From a checkpoint of a small transformer trained on Wikipedia: MLP 512 SwiGLU, capped logits.
MLP neurons of a small language model. Each row is named by its layer, matrix (down: output weights) and neuron, and shows model dimensions 0-127. Each number is 128 + 24 x the weight over its row's rms, rounded and kept within 0 to 255. Numbers have three digits each. A neuron's up and down rows have the sign that makes its largest values positive.
After each neuron's rows, "fires before" lists the tokens most often just after its 100 highest values on Wikipedia text that the model never trained on. A number after a token or word is its count.

L9.down407:090140140105096136142160079139130166174148105111145133087090141130123121141136150126159128148160152151100101089140130116122135124140141112130124118165124099080095084145123122086138157104145130085113133135095149205130133130160134095126105165138126142113112152092128064143165154142126146096104121078092116179105122155122119154106131179120133158150161168114181145109140136112106139137116
fires before: "pisode" 10, "ight" 9, "very" 9, "qu" 9, "ast" 8, "one" 6

L14.down85:126173150118117103108118107163119117091146130120155096089087151132121098145133124135104147126130126091130137094127131127121137120167088092105104088112157145124108133116063117112093147162109106162131159107124085152116138103215128145175102113134118097127189162172169120111133134090148157149134136137166115124118144137133102142098125089142109117094102147143118148112139132142119158122135
fires before: "==" 43, "In" 9, "The" 9, "===" 9, "A" 8

L9.down153:121104111100164103148120104118120095124135145125070150137127136088084095096170135134123144149085137165126120196108115143152160133122141098143123109099151133185104118175108128082118116106137125121148152118124123131101100141083096138141132096132136111146185130111136154134127120152134126095118062103148135168118130156114090141133128088115116140131129152127111082092135132117115128146113
fires before: "-" 15, "ak" 9, "f" 8, "X" 8, "o" 6, "ly" 4

L19.down354:126121148140108137152129144114116141139113158187129151129133148135125114117147096150088098137142181144126139128138130093092090146139133171115118125109115129118163079170113137085147143134116141109139168126166135170175145128085147123116129105103148111119126125168168105108128145119146142118101107140120101142137145169091134153130146164078146129120119127195121144103140088125144110148083
fires before: "ers" 25, "res" 9, "ard" 7, "ards" 5, "re" 5, "at" 4

L4.down87:097116120143118112128084154129132145135163129130153095132117149124141100150116112113148122190142126102111086117096135102151159134144102125105108160132140134074105122108135130156174122142136156130130128103162113122118112120196132135135120187108144161102130137144141109089139135126135155100153099108136100173090146116145117148144152135103076094111073169116142118156125121173108172129127
fires before: "==" 30, "===" 18, "-" 12, "|" 8, "In" 5, "=" 4

L13.down277:118140154104173091093120158128148093121150176096155127112117125145174123165125169117155146130107153105155142126108174143108123110165105117117121160144173101135130150121064143146105118153139174118099121114162108115142106111127122113147154129149157124119110160155147149135109122135158124148115126123138089123113136100133135121164133123120104090110110152108101115149157152146124164149154
fires before: "==" 35, "The" 9, "In" 7, "A" 6, "===" 5, "D" 4

L18.down240:120108140150131130090151121124116145142110127126149130110143126128131097138100121111134134152137140124137175138117118120150153099150107152137094174067116161145129142110116101178128109166125105121170104093125187086082119127161140139144134124124125088133138159144118102156119151117077141114143138121111104126100147162086104121183108105141134136147107151118114144099160120121160140139086
fires before: " " 31, " October" 6, " June" 5, " in" 5, " March" 4

L10.down183:122102157148095124096135125129120141118152083129138117068064100136128106143138129189104157097106103129118117088143136136129124115164098123131133150111121150129112096138100179157127142142128112103182132114139144087144111134123122086152097181160130118141135143137152099108117113109156168107103132130113138115117140121130145140142116135117102144126098096148145126162119101127155128119144
fires before: "The" 16, "In" 14, "==" 14, "A" 8, "===" 7, "W" 4

L3.down468:169099130104145097152124156129177118134098121158171138128157076102112117085126113151117114111106114071143120134120082136130051090084098149123140127124078121133157139135148155120160140149120150137108149105142162109112100088155094130129131117125110120148141166130080134086140128115145124106123158152118138130129138134127143163108140119143110174144138088164132145108163165113133139147137
fires before: "The" 14, "A" 9, "|" 9, "-" 8, "S" 6, "G" 5

L8.down79:134137143142137143121109099131134149138128240106123142117124132104135109127127144152099089159125128117114144127137130149169113076163123111106142127117146144123099131139146138096106122106112139157152146130105155099129153088116151142078146142114092102124125148146117146093152106117133053154144106148118166141099186109136142122138158155158132093106119126133146121118143119135134157127119
fires before: " " 79

L3.down35:124103110105126112079128117148139134131141134089099102153096131121081125123126083102184160142173134130135167145148145110125120103124117155142127134133145172158106127149155120121097121163105156125149133135152098143104145128149130133127164089130130112154141101138135136113078121124099138129138098118146157132125113161085128108141083090112068104098136129136141080099118150135130084112153
fires before: "-" 29, "|" 26, "ical" 8

L6.down321:144107142121125148092153093119134114135165171135133138150128127125130179102138102119150154149113080087114152121126135118108133114132082115104113177139112105163097084156104112073166148164115144135105104115130096148154148141097109119152166160116149153096131133114118145148195108128143108138099129097181142142110108108111128128105140125125146166151145123165167098146137116139130083107124
fires before: " " 50, "," 9, " in" 6, "." 4

L16.down389:149173102106120148142143121164189150098153124125149137119125121123155169146110074111114122124129139136111100118156137127105119122136096145159104156134113138147121112102155128121127074110161154088122129126107119151116054146140124127144145121119126094184148152113167104108104130128156137118116143087122158107157160095141154141133128139114140182100149093109133173139138124109163126135136
fires before: ":" 61, " |" 12

L3.down171:126146109147088135129118153109121152107151113125120140072129152162124120114073126121103124140151120098103086131111162140176157146127144136125096166127100096122126096102106157098128085139135136147097116100148181125143116143090149131130113157074117110165175133126136072160127108143165159140108100140123154106147110129104174162105134060143146102092119127103133091093150146146149085129166
fires before: "|" 23, "-" 16, "===" 9, "==" 9, "S" 6

L18.down12:121100195114124155129119101127138151125108152144140135106108117142121129111127152120156164100134144155149087131160150158152140122170111147113105151142095171089070101138096109144083112156123131145111144175142183107113137078151170148146116108107091121134139128108140098108141128130137131139133119120086142145147188128120124140119163121117114136141126126144145103148108083091117111143128
fires before: " " 52, " October" 6, " August" 5, " May" 4

L4.down477:147154077131136170130126120119115133129155114101153159094111100139117122125154170105153121135161144140143151123146153087147144099128116139157130160131150134136126095125145090120135096149106094140164119117151177124041092139166102108172134104107151130120193133117105146136117134137135097140123110147133145136091123146147115124143084074105120131087104107121117129112116146108145134159133
fires before: " of" 22, "==" 10, "===" 8, "y" 6, "ic" 5, " " 5

L9.down420:119114143138130127135153110119187151147178097141110059162137139126123124146099094135123144080145149131114112095152113136181106125192081098132115139106123131087128097127172127124101101123080085144120175127126143122094153101102145135130135119145094128163131143148187141141126161087147138111164133159109087140105142119148126104153151115165150110128133161094138158132154132148166114167128
fires before: "ed" 12, "ect" 12, "ort" 9, "ress" 8, "osition" 7, "and" 6

L19.down76:187141149162110123148133154147157124147107126130122070176105109137106187143132128128129102154123080097114156150143084141089100115150117133137110118141163106114149152119125098139069152107156156133137156162150148148153073114129121128105136099132126089114164144162105119101091149123115119114116136172132121141114118108143131115147140124089112134128107148147120168149153168120117123126141
fires before: "m" 16, "." 16, "″" 6, ")" 6, "h" 5, ")\n" 5

L18.down205:173117153143119157126111139154155143173077174112101134140147139182079070167095110151101160128143107091152136116120108165123139130097149147132141089150150133143132158105142156115130118144104135160139112162152145150152177105185120126164123122115155093173117115151141095092116120131132099097095104162105106164120138125100146121166129141164108120078153120131108128129096141144155135117113
fires before: "ical" 18, "y" 13, "ic" 11, "ist" 5, "ect" 4

L3.down214:127143146133151103127117178102133194119122073109113141166116151117118157112144140093148148149075136126119140138097144169112146151176087166135130099151154175142084137115128154157117122122115171151153077116132116132134112182132101132091152089121166141115131143130158143142124134116099144068120079133123133159081133144163128143109136082109141139145118141132102138149170123136087113099112
fires before: "-" 48, ":" 5, "==" 5, "s" 4

L18.down259:131117124108143179120151129125106123135116116140133127163136117135099111151126160128119186160100145143161134081079136155129147156130157153123130129104112119157106095135113111171144087132160100077124116136122117086131118134119114122152116090106108075115090082100164104148182122124089165124148121169087136092112140124113107118139171147141107139109152142136127118160143083077110110150093
fires before: "-" 81

L4.down381:085094121149132157163110132155108150127130128152114139128107119145140117134084125157152141112137117091099124134124124121154187141125127138115152154121128085134127146126116127139111110161102122152089162120128108094121152110147129053140158145117128118072159137115131113133130146121150129137139106168095119130082140134120128106128144142125133186112106136144114161148150136135129121160134
fires before: "==" 31, "===" 11, "A" 8, "The" 7, "In" 6

L4.down358:121124098163118137102089136137171116102137125161158109148118130131130145069154102117133101149098110116097130157143147132151141124131087160118138130123143116158114104104124130107111141153109144096077130127155159129103097117173127128158155122133162122096150119141133115157153125073119094147121102110129139145089141119112137163156164144101098139100132153123142137071129149162101145158155
fires before: "==" 24, "===" 14, "The" 9, "=" 8, "|" 6

L3.down137:142152153153146158111070134110119141093134117143128139130087137117149107100077119121110123110146107124123116133149142130127120184113116163157104112128100166128118076137162069126088146157173153125104155127169145151157063125114130142127124120131129112163164144091115118115148122117102125142092146131147132109142168127121141099112152109118110117131104106137085101100125098115134157098118
fires before: "wn" 14, "t" 14, "." 8, "ts" 8, "ther" 4, "ey" 4

L9.down5:159138104130105153166114144102118134138128107105148153175154129141149150120128100110122133148140139140114077144115126149132098163147117100133164147141113137142143117144150153164170121116142131111124112113101154150134136157020120143105115177112139146134080130096146151152148137139123112094123156110124148121157100133148132093102128123142172127165167126119132133171113120078179131111115
fires before: "==" 34, "===" 10, "A" 9, "The" 7, "In" 5

L19.down22:136160172116124146155119099132147088105154126119146124127176142118124142153128138135117143149118108110126125115094172120110121122131111150114134106149138119136137129107113131128131094151173139112111136129115127130111149099062112120120121120115124106168095151106102086123094139143106096167137111101101119132119108149167104129185163130112154132151150084069144101098085098104155144140106
fires before: " " 50

L10.down131:152136149141089110214089081114141126096116131129110120106122141103105147138140142120128161087150133127082107119123132129145102086122126151118161142124132094127060108156139129124102105110121121143142143128127147118157135104150130104107134104127116139122137109116144093140068137169130111121117151131116172108139166120144163106117144132086110143096141073155117130114136086091100102169084
fires before: " " 35, " the" 15, "f" 8, "stit" 5

L17.down312:127139151143133084156109143117123117112127156159142143127090115100143063114149132115093114060116117136147109127085195195111148094139139160177097147120127124147118157160108086147110150136121089110146102126117121128109092106115144112099125109129139145128125095157117127157149141144145141104104092118108140123108129141075148154112107147160126128117122140103136115116148145105153113105137
fires before: " was" 25, " is" 19, " has" 5, "al" 5

L7.down174:103146156196119150148094129100097113097164169166134122107124171138136106123129142149120135153177152146096113113117165096150106110122138125106126144138136118091122078132112133097157149134147135117108104132103152106099085159124118189128116139109097133052102105130123108110133120144170140143104128124125156133095149135139136098109078133126130125169179121096121122086097126123145142142087
fires before: " |" 15, " Lab" 12, " F" 12, " Pl" 12, " |\n" 10

L7.down252:181134158142123132111134164122111128133095140121108116178137124140131145145157080166139139152133155081120146111136108119108108104142138087146145139150101163193131112120138131152147140119175109121155128155129118182110116127045117147095157158126099105141169152146159124104083159112098124100159126132118080130118137144142159085143137148124173150184123120107132134152140120134103109154140
fires before: "-" 40, "=" 16

L4.down241:134131100148147139154121137160120136101102158098142113145124117126135138151156149136121179128141091140064122112129131163141109069127146150126114129175100173090142112108112116094065110113124153140123158134147130134133133133160085124120152159148140170095102128130102129115115108120153124180168167116147104164163139134127097141155155112088119148162144157120109123134138077112141144123154
fires before: "2" 16, "s" 12, "(" 9, "[" 7, "3" 6

L3.down388:084120100125078106128092140134144157150123129131133125079144129144135126128145067093119112116120118124116138110121089206117128110085120113144154142072138121157090122080134135126118128094100131158126105126145103117091200156105082135150150109122066135123153118151115138086145149122137140114139146172135122119129116105117106098153154131084112119153129150128173176145125095122140144131132
fires before: "ic" 11, "on" 9, "est" 9, "and" 8, "ect" 8, "ics" 5

L13.down209:144098126104093106141144148126154116161123136145125138160120116159101149150155116137133136141176150125123118192163164103119122131178167102129106140103113131124101140127125082128088166119103126117109167163151119117115147117168162111140141135124132099142087094129115119169125125123092141122118158156114085124116153126136108138160098137123112120129148110135103110150143110142164141117078
fires before: "ed" 21, "s" 11, "ing" 10, "im" 7, " to" 7, " the" 4

L16.down247:139125152120123149122139137089117118128120134117156113125118121140113138145145161106190143131129155105136145110121130149131166101175124136148135146122138158131113145126117119146129157137109108152130142098143114122115129108247124118127111128155121093136130155134145116089115107121099117127136126144143119109109118146152095116127128139124093125147127115116084123107105130133119139146160
fires before: "==" 41, "===" 10, "The" 9, "In" 9, "A" 7

L3.down5:159128114123123121191117145124159160117104105119079139109135113089107133115133153149130136151123124132105116139125143110175121128103155125142116095165119145120095138138154097158114142119116139140171165095134126151145096137114149116125138169116112125144173148159101125128152166094136181140130161124165143162158125096142137096148165155115156116165084139120109123127131112102129056140104
fires before: "m" 14, "ject" 10, "s" 8, " York" 8, "port" 7, "vious" 6

L6.down435:163150130119093163101086168087125079173122088137106119108154165095118130087141104120103153122108123131105130096159107091155128142135140099125118134084137106125151160115131128115131118136136087101123087162175136105128116094106119123129078163101093112125120147125123168150187147128095121167118118113119134122135101137137145117142148126126119114128135142116146108183133137112083103133130
fires before: "ment" 18, "ed" 13, "er" 8, "ats" 5, "ing" 5, "el" 5

L4.down337:098146113096127086115137177136135157128147117086145085144146163132117102155126146125142154098143131175128161115137106126145102095130144152117121200170107128111138136139114118151151112123117143133175143104146131143137109123134149108159122103142137130105116140138138149165078088128136127129125112090103165161112091090151140136110150141113124174129159121114181130132153121136138171120127
fires before: "en" 11, "ol" 10, "est" 9, "ents" 7, "ack" 7, "and" 6

L3.down109:151145134114125128121100131121141113105110154106127104147089173140140129124132112122156107128140126144098131109096142133165138123144144172144107127132116128114174093160138118156112181123121109148117107123159111106105134187100095171125127107165163148134093151136164120111129116142088158142101182096173131113131115100148113087098146106125143157120119133132142132144102096151127141114108
fires before: "er" 14, "il" 9, "ered" 9, "ry" 7, "on" 7, "ire" 6

L3.down317:141110176119138139179126110100105128151148131098112151125077117118178160124170151146136134125152098165109129108126097127154064134140123169108101128150129135109141123131114132107121162132165129109163100153112146102115149126121120135077097142107134127166134111134157107137117130086134144170118144096106148105157135131151158130131106149114146168141117104121124184096165118140089095126170
fires before: "m" 20, "v" 8, "is" 8, "l" 7, "vious" 7

L8.down364:122125116119128115138106151153168133124088131141133116085123132126162096175129145151113128123181121154088089128108148097153109100141125126111118144121105128100081118103087149126078165119096119121156157141117162135125176110195143162130084127096137109154110114117129079122165134156152151147092165152119118140109148138139096138155151122151115102133156114109161172132137167134138112126124
fires before: "ed" 20, "te" 10, "e" 8, "re" 7, "tain" 5

L10.down277:189128111160167125142131142170181147135119150152103176144089137116112112124114139131105127172095095109091074112126145125150090095080115154132128110078146084110138145126162126125133119101097087144149124119158138118129139138134124135111166148085101112147140085067142101130123152155170160132118143117116137132141187122104156126097166149140107142138134116126138090132125130149136171159134
fires before: "==" 15, "In" 15, "===" 14, "A" 8, "The" 7, "D" 4

L19.down155:091138120073111104114128145082102090151126117109173129145140121109145118111108141158115143122127111088129149134135113165126082149097095150132154077114141142117146157133165085097124166174130107131078149112155135126132087146053102115117083138155150098133165166135097120138138152155104138101107131118136092141113109115149070168112157109116102112117127134123096123123129131155165145118124
fires before: " (" 39, ")\n" 12, "m" 7, "^{" 5

L4.down481:125110139089098090151089133114136125119149133131127105184140134112076103084160123140141113130146110125127135127106117173143148090095129145161183087135127141114123145137111139142143133102146125112133110150125134105124145159176112110084128146125131166081104111096136121175115123116146131152129139111102147131142118128127115128108130158133141134151102097099152140146177144115123167083175
fires before: "le" 16, "v" 10, "m" 8, "ced" 6, "ign" 6, "f" 5

L6.down394:115120130120119101094147120140155141142129170138149105121075120120127107138126113161113092150083124131120171144139130097152127082120105155113080120112179101105124157122088156140112093130105103152154118099172105103112125093177123105117107132144140135121152157143105152121166155104104082128121134110143102146122100113141173147134117096163061129147134148106122151150141118101124197150126
fires before: "==" 27, "===" 21, "|" 11, "The" 6, "M" 4, "In" 4

L4.down164:121157163130129160080137164127146146134077106123084133138099123142100130158153147127148129135093093084124157130114123103115137159152139138126160140132125141144134111097157140169110109093179116147114108152129130127097125155087142141127107127119119106128127146103127134136123147146104118125121136120094134192120136128130106109137161102098177106097118152096112169133118120106077144134080
fires before: "-" 47, "=" 13, "at" 9

L3.down279:109150132101158113123142136110127132088162152107135141102167124158139180117072136175147104138091184122107132150101127091108113124152115090113098108120091146114152122171120123134110124138113149140101148157158105089128153109162102142150125117143149132095157151085140116160151143131134114178122103121147122091136140155126124164130137121099170092146122111134136111124095125141144140149126
fires before: "The" 28, "-" 9, "A" 8, "W" 6, "===" 6, "B" 5

L2.down238:098156121132113109192083155117101126110116120131121100137145148137101121125117151143145144109151096101156137106115093117168109166155118104153177154117130085138088102154140120147118120099105118109128170133138076186131151119147126120136098120138143169111146137119116132108132116150121176148135095151139151128127141159141138106155176160119114106146136142144132126129117120182127123147127
fires before: "|" 82, "ep" 8, "|---|---|---|---" 7

L10.down492:145144149119129079128136151120124174109114133093143138091111142135121088096050130163101118128072154098162114088097103105150162146123152094141113148133149105122154135151075149116131111152102135160104171127133089076116157143124129142113135108133168100155130133131153139116128149134116151133103135142175125099164205137098127158138116123149159111080188126133134121111113145128155119163122
fires before: "==" 38, "===" 16, "In" 11, "A" 6

L14.down0:130151115099118125167120120120119095114094127126156140112153136094125167172165128162119131104105096105118116110105118155176136130146132157151110136138148134163107113125110127094114103111084133144181133122208106150143092113112095123128152129138126132146132114088096118115157131126136154153134132119077129134121173127108139162146151112110139123155109118146160100088136160143096091121094
fires before: " " 36, " the" 12, " October" 7, " June" 5, " March" 4, " May" 4

L3.down504:107153135171104161167095162114118111176126145126103090071153131126126134152128099146130133130126126156145165107157128141145129085121115158128159110131136141117110115083125125091068132123110104172156128156113088089121155128108127150156153102119107141143141085118150127112105134133114140120113129134111121106111109139128123108149117141127114167128109100133171139140159080153190085116123
fires before: "any" 14, "artment" 8, "ut" 8, "ort" 8, "ublic" 7, "os" 7

L3.down319:149156133123091117130089148121131128135179106133130077123173183154172140137138147144145131156174160122118134197140145164141156142150137143148087125129126116161127091106095135170095110106156168141111174136124112116141134136092092157118144148131112081146137112148077074105133149120112186153129128136125101142133135126133140126103159104113141163138092127135117119123122093128123141105118
fires before: "==" 29, "A" 7, "In" 7, "===" 6, "|---|\n" 5

L2.down194:094125120130109130130097128138095118130137133122150121133112149121163123151118092110120112173077104139176146110154105151102156115117159078086131159166158126125171168116105153129096163110127106114152159132105150121050130123122128118093098098129139102161120125104116079087111140098115095129169094103096096078118113138108121104115092091148159115166151119164128128157158084123136108135122
fires before: "-" 33, " |" 13, "th" 6, ":" 5, " p" 4

L2.down298:133114132159132128131121171087154142142145111129111092106081119139176126147161104111161136164135141167095158170105107124147114131124113121152104127151134168090144073124135071090098159130142135148126103104103127157089109114154174133110124165157143111099125162120131120161149165096162157166116129089137122132107112124145158118081132159138140123125095132140112126108116156088112112072093
fires before: "er" 18, "ered" 9, "ry" 7, "ire" 6, "a" 6, "lo" 6

L7.down31:104107110158160152141124101120162106161117145131133141135144117108143163092094140141108160122130146153092095152089131142129169116137140110150175135146102100095123148087141160094115150150121122132133112148109119102089087071115125111137111096138116190085114168139154130113137112167139131124119176121141162146136126179095156095111138122091127134161128115130109113038132167091130108132116
fires before: " |" 34, "}" 13, " |\n" 11, " and" 5, " to" 4

L13.down128:138083163113118134114100146126109136131108101138133163147119090181119159117086101145165140099154121131134122187108094151142116109143111143150143137154134182121113146150091062152109152129104112120141136152148159150128092150156095112175102121114136141121114131140139107138164107119182143100135120148118087110108126153145119152129129099094121141142141177101114124101162106126157149107184
fires before: "m" 20, "ley" 12, ")" 11, "." 7, ")\n" 6, " (" 6

L2.down116:172131119128106131158151117093130160150103093136142135152156148108114105162120123093112136145117114120132097155157149101201141082125119142164116120110094115109161152124101076121136168101104122150126174140137115152135097119098111131123140136100176129113101127132149137079115116070104121143138118110118195155104138133112108149143133089113086102132119075176116137116157119132129141148147
fires before: " |" 63, " |\n" 16

L16.down101:128103135131183149125114136149114145139131121153134149108116134123090114091137117142133101132130139119123119116119085131138101142129099144136118125167169114112149111177147127103105155142122153110136164105129144148071138100158089123172144105097094120170123114108121140096178130118134090137144074105102097129157118161125158107115166149123117097100150122081165117156120110131128079079074
fires before: " " 58

L4.down122:095134109123094119098132094163130150103163144167138153161138139128109132081147084091164134155123092049107125125141115127110115127143160137156163157165087144171137129117110109119127079142127124183127109115143138135156103160060117161093116121094111129155122138130123136069101096098122107100144158111105130130140154135147127133083140090128154135103133110149137150165091115138124143100158
fires before: "-" 49, "," 4, "|" 4

L9.down377:125138116185097166162169169119129119145152124167134101151161117109117159137143113170148134147117107116124116130128118117163136105107088123110167127092142109125101126141110060085163086121160117150153129164111137146166148096146113133166104156134110129102145094106118138119146139103137110100155136129087110131112127102087157090150106146158086120128117131115138120086104123129165084093150
fires before: " (" 21, "|---|\n" 6, "|---|---|---|---" 6, "c" 6, "u" 6, "ron" 5

L18.down454:144119129120099082077116104125108154097125145122126131177148154170135146149135127179119126120148124129082124130135140129133135148116142119135120103172123083130121142105145129161125090116177143131134148132131152145109150137089152100122074123118141059129122117147163122134141060153084193156159117142123140103119133137145122096160118123128143112142148105132136147094138118129134146120101
fires before: " to" 45, " with" 8, " the" 6, " him" 4, "ed" 4

L4.down242:134136077081107099131166119135161084116134145096137134148116113112124158142132104103127168105093090125162090110123122110165153119103111120104133144098138089123076139111109118096164154103138130096147094134114129126139124141070132095141126088126147072135162082148116109133148121116151113108131135122098122102163141116177180131115147105158162159111127123125124116090137127137140118093185
fires before: " " 73, "," 8

L4.down81:135112161126135106102085173119160154130109126143124101136119132135137153141174135166131158100136155113132127127128118123172120123147099156133140139161139124064098069099089102121098138152143111113147138147124145150152102161103116079109143160162120124124097111120124146172130120140156146132125126135145110147133180145172113177118146180135102101196113113138124117140120168103147095153130
fires before: "ed" 14, "s" 13, "ing" 9, "e" 6, "ued" 5, "ion" 5

L17.down240:141131093126129109110159139165105154112120146118121130134126089129150118141181113124146113125116088124195136070122115124116131138116132146108140092163154111137122135127115129146095097070102103141153149115140137156067141118104123118104151085097139167112113126111134129144153125120110154073097112111136104167120168120154131148120137125106125173106179111127105129137083105126130106097126
fires before: ":" 47, " by" 17, " |" 4

L19.down391:133089106136144113120159140154078111109090100103132131187143104130099178140085173136108102138119095108133122158087104122106115112170136155121119129145099135162142123111118102161141109142134110147110141086094149163125110111171117098114142118100099151136110116103157129174130149134156136099167140110094090127127148139184109090120128125146149110148104166137123118150123083121168145090133
fires before: "|" 38, "-" 26, "erv" 5, "earch" 5

L10.down438:146146112151159102172110122143147087145107107143165148111117086137108134123115114129111146103123094080148101102106116122173127125203121135118143109122125136163125145132154150098089121126107128111125150133150186122132139158125151114173147148118131076117120139131209123138136144147100168108098119100136166147141142129122093112143124111184153170128145088124093116119117110096092139144120
fires before: " (" 26, " " 22, " |" 5, "op" 4

L3.down110:169120109116097144173109130151176109125092098105114124110138166154110106162102136128094140115117119094044118146108122132156134142086138130106107139121141136108142127106097140115085117137136128133148081153173119134112130141090102158131131128139147097101128157128079172124134126145118155129176092153163171092131143141159083153155160128132132122192115070128150151099134140122132168144133
fires before: " " 23, "ed" 17, " in" 8, "ing" 7, "ation" 7, " on" 4

L19.down434:141127171143124153149143172144145133131105124160100129125121125108130152110156093117080139149135113130152112131138120137130166193127143152102156163086115141132141168075121100114128121117119127080159104098129139157137125129135148119125119119088151134146118135132137124109093142180105106130140147150103116083114107131123132127107126156152131182123175160120122089093120097143109125162086
fires before: "er" 26, "ral" 11, "re" 7, "ist" 4, "ant" 4

L17.down403:126126168127084120130146151142124184144111129142139093136134171101141130200110110146092127118135120083111121156189119124105183153112130120189100151072178133145111144124139117114129113127112129128133155103132089104092149130130164153147123147113130093093153112165151128135155121149100175139124127144117132143105090097153190124111135111095155134190127128169125109139115107110099147139116
fires before: " to" 38, " that" 12, "," 5, " the" 4, " \"" 4

L19.down449:065105113133109160118111109140126157093111107161133135139106098151154110165101150119114111121101115093137093121168140115137113117129146090091162116177112104101100200094149087134120145139120105127147121169123156135137152172097118105119128147108118174107134105116134209113126128150105112121126113122123139109137108141127108160155125133143137157133127118118129139121145105137102122117127
fires before: "s" 61, " l" 5

L4.down332:143087155122104147134138159110135108156132154139142121161136122140130151128116081116126076140124115137113096081123107135140087106132152107151108167140126116110090122150164117129136112177113156144104120065142107099143107130126157138157162124182174133100119130100123088133134133100110146150151158109111119150113162151141092131128106113113150166164105114129132126096120115104103099136132
fires before: " |" 22, "3" 10, "0" 10, "2" 7, "1" 7

L14.down450:128114143089141148122148136191080147114104095138119143137128136079133108145121100114124173161144112121118099136119076114090117141084129116115100109150146133140107164157092098125111114098129117153112109142136134135089115151116149130208090134097141148134153108112115116130093145191134085085146117130141099160092125126121130117116109119151149127132147138125106077148124141105157115134137
fires before: " (" 29, "T" 9, ")" 8, ")\n" 4, "C" 4

L3.down260:165117098156158132089103092107116115121145116156147098094139113112135155115146133146138124129109145133155199120113149111114156122148106121062120143106167126115122108132082164089125132155102102100143130105150171113105088104146134093183128129085147135133130108130130161124154124103144133120129104119113113133121166146133149130134158044087086093140152115147111129083133147173126111124156
fires before: "==" 24, "===" 16, "The" 11, "|" 5, "A" 5, "D" 4

L3.down345:114087117129129183098100128109125120098109147120125122166139124129122092135128088122131116156099113099158155130161131099084078115135106139125140149118125187144129095149142114210113152170144132097113153125109121118150133121131122137135148132095153166156127130150082126089115117110105138103171159096167120156095167111130101117162180147075089120106139077141118156111108150114176148084129
fires before: "==" 19, "=" 12, "The" 10, "===" 7, "ed" 6, "In" 5

L4.down304:107135138156116138097096147105153169153122104112154089101071142106116156151116138139140128084142151132133093104117130093155131099136072133133132142109197125133103117108108079105098085095125160101107132107187100147112125094162102113167132134128147102167137136102134154118133160158110134127104121118141127140149140142113125141117114082108115111117131101108099135112113083176173176117164
fires before: "==" 35, "===" 13, "The" 12, "M" 4, "F" 4

L14.down286:122134111113169059109107143145132153168126151112140096135098145111120105133125111129122120134158159137109107124149115113130178159117129141137117145090133088179102134096148133106171130090072159149121148123138100116133147142178137123143153105117157119121101141131112129122162181101102175145160094141105115132113125111097143178109127133138104115127103149126095083101140127142095112112108
fires before: "==" 45, "===" 9, "A" 7, "In" 6, "The" 4

L19.down167:131129120111150142130189170153160146129128118118133111149131115160125159118181106125113112136119160149091173180106173139096099142144121132139136138209155164182144117094109136154164103093146101147129136120157123141135108149173139090133113163132106106112156097126123143087145112151156103118126134104112159128125136108159094099134154200135121122088128103106127133125116099085105117166140
fires before: "|" 68, "|---|---|---|---" 11

L12.down34:110128175141103088122077141120096130127137110129140154107077130105111115142118176114158185116179115162163130096106139177114076103126153141140114112134119146158159172153129124126126118121160102137128087151118150134132096146086124135133120114144113136105140109110119110140123104152122152116139119131169138108134103134120156116137143139127117178101089089119121169138129169124160155135172
fires before: "T" 14, " (" 13, "C" 11, ":" 10, "/" 8

L14.down333:129091108132159138173128149140134152188121135173145103158141136165111114142139086124132105141098159148145134145125120162095158064086138111135147112132129155136129087139130094094094130131158120112147141142152118167100162101191147078147142107139109143126158159113115157081125121113134141136115143144124145115125121106159111134125115150140108112133123141127099148118103143151111098130158
fires before: "==" 16, "=" 15, "|" 12, "===" 10, "-" 7

L18.down303:152140109114155152097153070087123112131115115155112080135153146118165161108088149177146097134139143185169128130096143114123110138109119178124097134114154155105129136156135152101120112150125120139108116132165147134131077115121112127102144104109090160101088148102097123103147116111164089190115098168090115152102156148171135108128130128118127131136156114123134093143155137151125112068161
fires before: " of" 28, "ially" 8, "ing" 6, "ic" 5, "icip" 4, "ed" 4

L18.down375:157101152155192154114170144149110075177141137133113124100118121124120112138132151157140084158109124138132177138109119132169145114164142126142114106109140142141176136066115124104127108144103114150125166143155126147117130140112140088147161158132118101111166123132127089136099106157114140077106163166082126110123091129176071173146137105122085194084088126142108133122148121126095121136147
fires before: "er" 25, "ral" 10, "re" 8, "own" 7, "ament" 6, "ury" 5